MLP neurons of a small language model. Each row is named by its layer, matrix (up: input weights; down: output weights) and neuron, and shows model dimensions 64-159. Each number is 50 + 15 x the weight over its row's rms, rounded and kept within 0 to 99.
After each neuron's rows, "raises" lists the tokens whose logits its output raises most directly, leaving later layers aside.

L2.up2:41 31 34 45 31 54 37 72 53 76 56 47 70 64 10 55 45 52 58 60 31 65 50 25 29 35 96 59 47 65 17 58 97 47 76 50 70 42 56 39 25 31 48 61 63 56 57 33 43 60 62 41 43 60 77 67 47 49 60 40 58 33 61 28 55 39 56 63 55 57 44 40 78 59 49 60 61 47 34 56 79 41 45 50 37 46 22 56 51 63 62 57 43 32 37 35
L2.down2:57 53 64 55 78 52 66 36 49 15 46 48 52 36 69 36 43 40 39 25 70 53 37 64 56 56 06 38 55 30 80 51 16 45 33 47 33 45 45 77 84 71 66 34 49 67 41 52 51 21 39 55 61 32 48 44 42 54 41 42 38 82 38 59 48 62 66 31 55 66 57 45 38 46 60 45 50 49 65 34 22 67 60 52 59 43 79 66 34 51 34 39 59 85 60 43
raises: "\",", "\"", "\".", "”", "]"

L2.up178:52 36 37 52 40 52 57 36 54 52 34 36 52 39 77 56 76 46 80 75 59 66 56 55 26 58 30 58 35 26 39 71 75 65 23 54 30 64 51 52 58 32 47 71 55 63 27 48 50 36 40 44 55 58 28 65 40 43 50 46 49 52 41 52 63 04 53 72 62 30 58 52 42 33 40 63 41 40 70 69 48 63 53 21 63 46 40 64 55 35 85 50 62 74 43 18
L2.down178:48 54 75 46 55 43 52 59 51 26 67 25 56 66 31 54 55 45 33 66 41 36 44 31 70 54 38 58 58 76 64 11 52 25 71 72 59 57 58 48 42 55 22 54 53 60 81 52 52 27 54 53 59 36 66 09 48 53 40 39 62 32 49 48 40 66 48 29 44 59 52 86 83 90 60 50 70 57 35 34 60 54 43 41 54 50 83 41 31 81 24 44 34 57 39 83
raises: "\n", "°E", "|", "m.", " upon"

L2.up43:42 40 64 45 50 40 66 35 52 20 33 25 36 35 51 39 60 61 73 38 67 31 29 83 26 58 19 54 63 36 12 43 44 37 47 54 70 17 35 47 36 53 54 74 51 69 49 35 48 57 33 35 64 31 59 49 51 66 63 44 61 59 43 48 24 39 35 59 51 72 58 68 80 56 36 70 61 57 41 46 31 63 40 35 39 57 34 64 55 29 40 65 43 72 71 35
L2.down43:63 55 31 61 27 58 37 66 33 76 55 51 55 59 36 47 45 50 30 65 31 74 78 45 85 38 91 49 32 49 80 37 55 55 56 37 33 64 64 37 63 44 59 39 35 26 40 68 41 40 69 52 18 51 51 65 47 19 24 35 41 56 60 64 65 79 48 42 47 19 45 29 27 60 59 35 45 47 59 62 51 38 53 80 62 56 57 51 53 35 58 36 60 30 27 56
raises: ").", "),", "s)", "°E", " in)"

L2.up294:52 47 50 38 35 71 56 57 59 34 15 24 38 56 24 56 55 61 51 32 56 38 49 53 46 68 57 57 45 50 37 51 32 74 66 65 67 20 73 50 36 24 26 49 44 77 73 42 50 55 35 37 66 37 69 41 68 49 54 82 62 40 78 74 45 52 29 24 68 35 66 36 67 48 39 54 58 48 60 41 73 85 25 55 28 46 78 71 57 57 68 70 41 50 22 36
L2.down294:51 58 54 57 65 31 57 37 52 77 83 79 66 36 57 24 46 44 67 70 31 78 62 43 60 43 30 50 59 50 68 55 56 24 28 37 22 74 32 48 49 66 60 47 50 22 10 64 56 46 51 66 28 58 47 46 36 51 42 35 42 61 16 16 51 41 68 56 38 54 40 52 56 62 56 52 55 43 38 40 39 23 62 52 86 49 33 31 43 69 31 28 63 44 86 66
raises: "]", "}", "ctions", "”", "eded"

L2.up732:42 26 44 61 35 45 67 26 51 32 44 56 47 34 40 41 48 30 62 75 50 65 55 61 13 52 41 52 31 29 48 62 67 68 33 55 43 44 42 60 70 36 49 93 65 42 40 40 53 38 48 43 31 70 40 75 42 48 43 44 37 50 44 44 70 19 60 67 64 52 38 51 29 23 34 33 46 38 71 70 49 51 38 37 81 37 48 89 40 43 86 40 69 43 59 44
L2.down732:80 52 63 60 48 48 59 58 55 54 66 49 59 57 57 53 43 53 34 28 72 44 69 50 63 69 36 31 68 61 66 33 51 32 71 55 60 50 42 48 46 54 24 28 56 45 97 48 46 30 52 76 65 32 54 37 57 52 41 43 34 52 34 62 39 75 48 31 46 57 53 64 71 70 61 44 53 67 46 20 38 45 36 59 41 59 55 21 33 51 30 66 41 68 23 42
raises: "\n", "es.", "e.", "m.", "\"."

L2.up303:31 64 68 74 50 37 30 39 50 67 59 32 75 57 36 25 66 58 40 48 47 58 48 63 41 63 54 47 46 48 63 47 47 80 58 60 62 38 39 38 38 45 36 62 62 55 44 50 46 19 73 51 23 70 54 77 55 48 22 58 44 38 56 64 49 41 48 32 53 57 46 60 63 47 39 33 79 64 47 31 57 29 47 44 52 71 39 55 49 48 48 65 45 73 60 43
L2.down303:50 31 35 44 55 63 35 37 61 37 81 51 56 51 51 55 46 55 41 57 53 40 53 47 87 68 49 66 44 40 47 37 34 47 54 71 70 40 61 40 48 71 45 26 47 35 51 52 40 59 47 38 56 64 42 63 84 57 65 27 73 58 40 50 62 61 53 42 53 39 67 36 23 37 48 58 83 39 31 61 45 55 38 88 51 32 50 60 54 21 38 43 47 28 73 83
raises: "\n", "|", "\n ", " Website:", " ="

L2.up418:38 48 51 55 39 57 55 48 21 53 77 55 40 73 49 63 59 47 34 44 62 52 69 67 77 45 69 43 63 21 37 45 51 53 66 41 48 49 41 55 64 33 54 34 31 66 42 42 48 42 59 64 34 44 65 39 26 63 52 71 45 46 56 59 53 33 31 47 57 44 58 43 99 58 51 36 52 71 73 41 67 72 31 39 65 74 29 35 35 51 16 55 49 31 50 60
L2.down418:36 43 70 44 55 49 73 23 47 65 56 33 28 53 33 44 53 47 42 37 31 27 42 56 52 67 48 56 42 28 56 47 38 52 56 22 57 52 61 59 50 31 28 55 72 55 84 40 46 63 36 73 40 18 70 15 53 49 54 35 62 27 35 38 39 72 48 43 59 39 54 52 62 63 29 46 41 54 65 36 54 67 38 44 73 70 42 41 50 58 23 48 43 40 17 41
raises: "\".", "\"", "atin", "\",", "ical"

L4.up730:34 32 67 75 46 50 36 49 69 65 49 42 86 51 28 42 60 41 48 32 44 81 56 46 54 65 70 56 47 64 65 45 58 58 49 53 64 50 43 59 62 55 49 53 51 25 65 34 44 28 51 44 51 87 66 79 54 29 18 44 64 50 49 72 54 26 54 49 30 73 57 32 32 48 52 42 70 43 65 35 52 49 44 61 68 49 51 37 48 36 40 59 50 46 37 49
L4.down730:67 67 53 56 57 55 46 25 39 58 13 63 46 64 59 46 38 29 71 38 71 55 43 29 52 73 47 50 58 56 41 63 43 53 74 24 69 42 57 57 58 47 39 42 49 59 12 62 47 40 51 64 64 59 63 30 26 79 34 43 33 55 29 51 45 34 46 64 45 72 46 43 54 63 60 34 00 54 14 55 53 46 48 53 62 34 00 45 41 59 45 48 51 36 60 44
raises: " years.", ".\"", "ity.", "\".", ".)"

L2.up514:61 17 40 36 52 64 51 58 52 38 75 54 76 59 36 69 50 55 35 67 51 77 52 23 18 41 63 65 64 59 48 61 63 28 60 65 55 70 62 25 29 41 30 27 62 61 65 40 60 46 42 47 61 57 69 73 43 48 57 23 42 41 48 38 37 57 43 31 58 62 46 30 65 56 48 79 54 71 03 90 48 36 33 54 41 63 34 54 55 37 48 21 63 42 68 45
L2.down514:56 50 74 67 37 53 70 55 50 56 28 37 29 52 48 34 33 45 53 20 47 60 49 75 83 55 61 37 41 58 37 64 49 71 52 22 48 40 29 80 79 64 76 43 42 34 59 58 60 38 46 42 40 39 30 29 62 31 44 65 29 65 59 71 47 59 51 55 54 28 45 47 26 37 54 38 57 48 86 10 47 66 80 68 54 43 62 51 37 40 55 74 42 56 30 75
raises: "\".", "”", "\",", "\"", ".\""

L2.up578:76 36 61 30 34 50 30 43 34 26 78 26 54 48 33 40 50 68 58 65 43 46 49 71 37 45 58 52 54 47 51 66 55 58 50 74 60 31 37 41 32 51 08 39 69 38 43 51 39 58 28 40 38 42 48 62 53 34 54 39 48 49 57 54 54 61 49 51 72 73 47 52 62 75 50 64 46 32 68 33 46 75 28 32 23 68 33 68 57 64 45 45 44 58 65 28
L2.down578:35 50 31 78 48 43 75 70 69 70 41 69 53 47 55 42 52 31 45 23 70 39 51 52 75 31 52 48 43 46 48 50 56 39 46 39 49 60 80 64 64 48 89 44 21 72 62 54 54 26 79 60 44 58 56 48 53 54 42 49 46 49 51 59 49 30 53 55 31 27 47 52 48 03 48 36 61 65 39 47 50 38 44 64 87 32 60 25 35 34 61 53 60 41 20 73
raises: "]", "),", ").", " in)", ")"

L4.up708:54 44 48 69 50 42 19 29 63 63 34 48 22 36 36 56 54 76 67 26 44 54 44 46 42 66 54 69 51 46 38 76 69 43 31 43 51 46 33 71 68 23 37 45 63 40 42 59 33 51 46 38 58 63 52 68 26 37 49 54 19 55 48 87 46 51 49 56 56 49 72 28 58 54 39 42 46 36 83 34 44 57 64 31 60 69 35 59 27 49 73 70 53 33 28 24
L4.down708:43 77 63 26 57 61 59 70 46 46 59 52 61 69 53 32 50 48 52 26 31 43 69 39 82 54 80 63 57 51 79 17 24 64 65 32 59 49 47 53 27 51 43 40 43 50 65 48 42 26 30 63 41 47 53 40 52 58 40 47 45 38 23 13 45 59 58 54 59 53 33 81 80 50 57 54 53 62 31 36 78 56 42 65 74 33 32 45 62 45 54 74 34 52 59 58
raises: " Succeeded", "e.", "\n", "i.", "==History=="

L8.up187:33 57 64 70 46 58 34 51 51 55 59 55 65 47 29 39 60 48 51 66 60 47 22 64 55 54 53 47 47 38 43 48 53 67 43 52 53 36 38 65 39 29 39 70 59 73 45 26 75 39 79 53 62 67 55 42 38 28 30 49 61 44 54 48 43 60 46 49 51 67 77 32 51 33 65 43 67 41 50 33 54 45 68 57 59 55 34 38 41 22 57 76 56 54 48 28
L8.down187:61 68 42 41 58 70 52 60 46 35 44 40 54 76 56 64 59 54 56 42 46 39 58 50 44 75 54 38 56 38 55 51 43 53 43 46 33 55 67 29 24 53 63 30 44 44 46 57 68 28 48 64 46 52 56 34 39 41 37 43 38 34 62 56 15 58 43 54 56 56 56 48 49 86 85 40 38 68 31 29 49 55 27 52 59 61 38 61 43 58 24 55 34 48 14 68
raises: "===", "==History==", "==", "====", " career=="

L4.up259:61 34 53 45 34 34 68 61 40 49 67 30 56 32 24 70 58 49 48 63 47 49 11 55 42 67 70 54 40 48 31 67 69 65 44 53 30 53 68 31 25 48 38 52 34 42 16 63 44 38 46 35 35 54 68 74 41 52 35 32 57 52 45 38 49 48 45 59 69 75 43 31 49 66 41 57 72 33 39 68 50 28 49 54 40 58 21 73 52 42 83 66 43 68 78 56
L4.down259:57 47 54 73 49 53 37 49 27 57 64 72 33 45 33 52 82 55 18 45 49 35 42 50 51 57 55 55 40 78 57 74 55 58 47 60 57 33 47 55 30 47 54 57 50 46 61 14 37 24 37 68 72 52 47 49 34 59 54 45 48 55 35 56 25 63 54 51 55 61 67 42 14 57 40 55 81 61 39 45 24 51 41 70 70 70 34 48 52 29 51 43 29 62 35 52
raises: "|---|---|", "|---|---|---|", "|---|---|---|---|", " Apps", "|---|---|---|---|---|"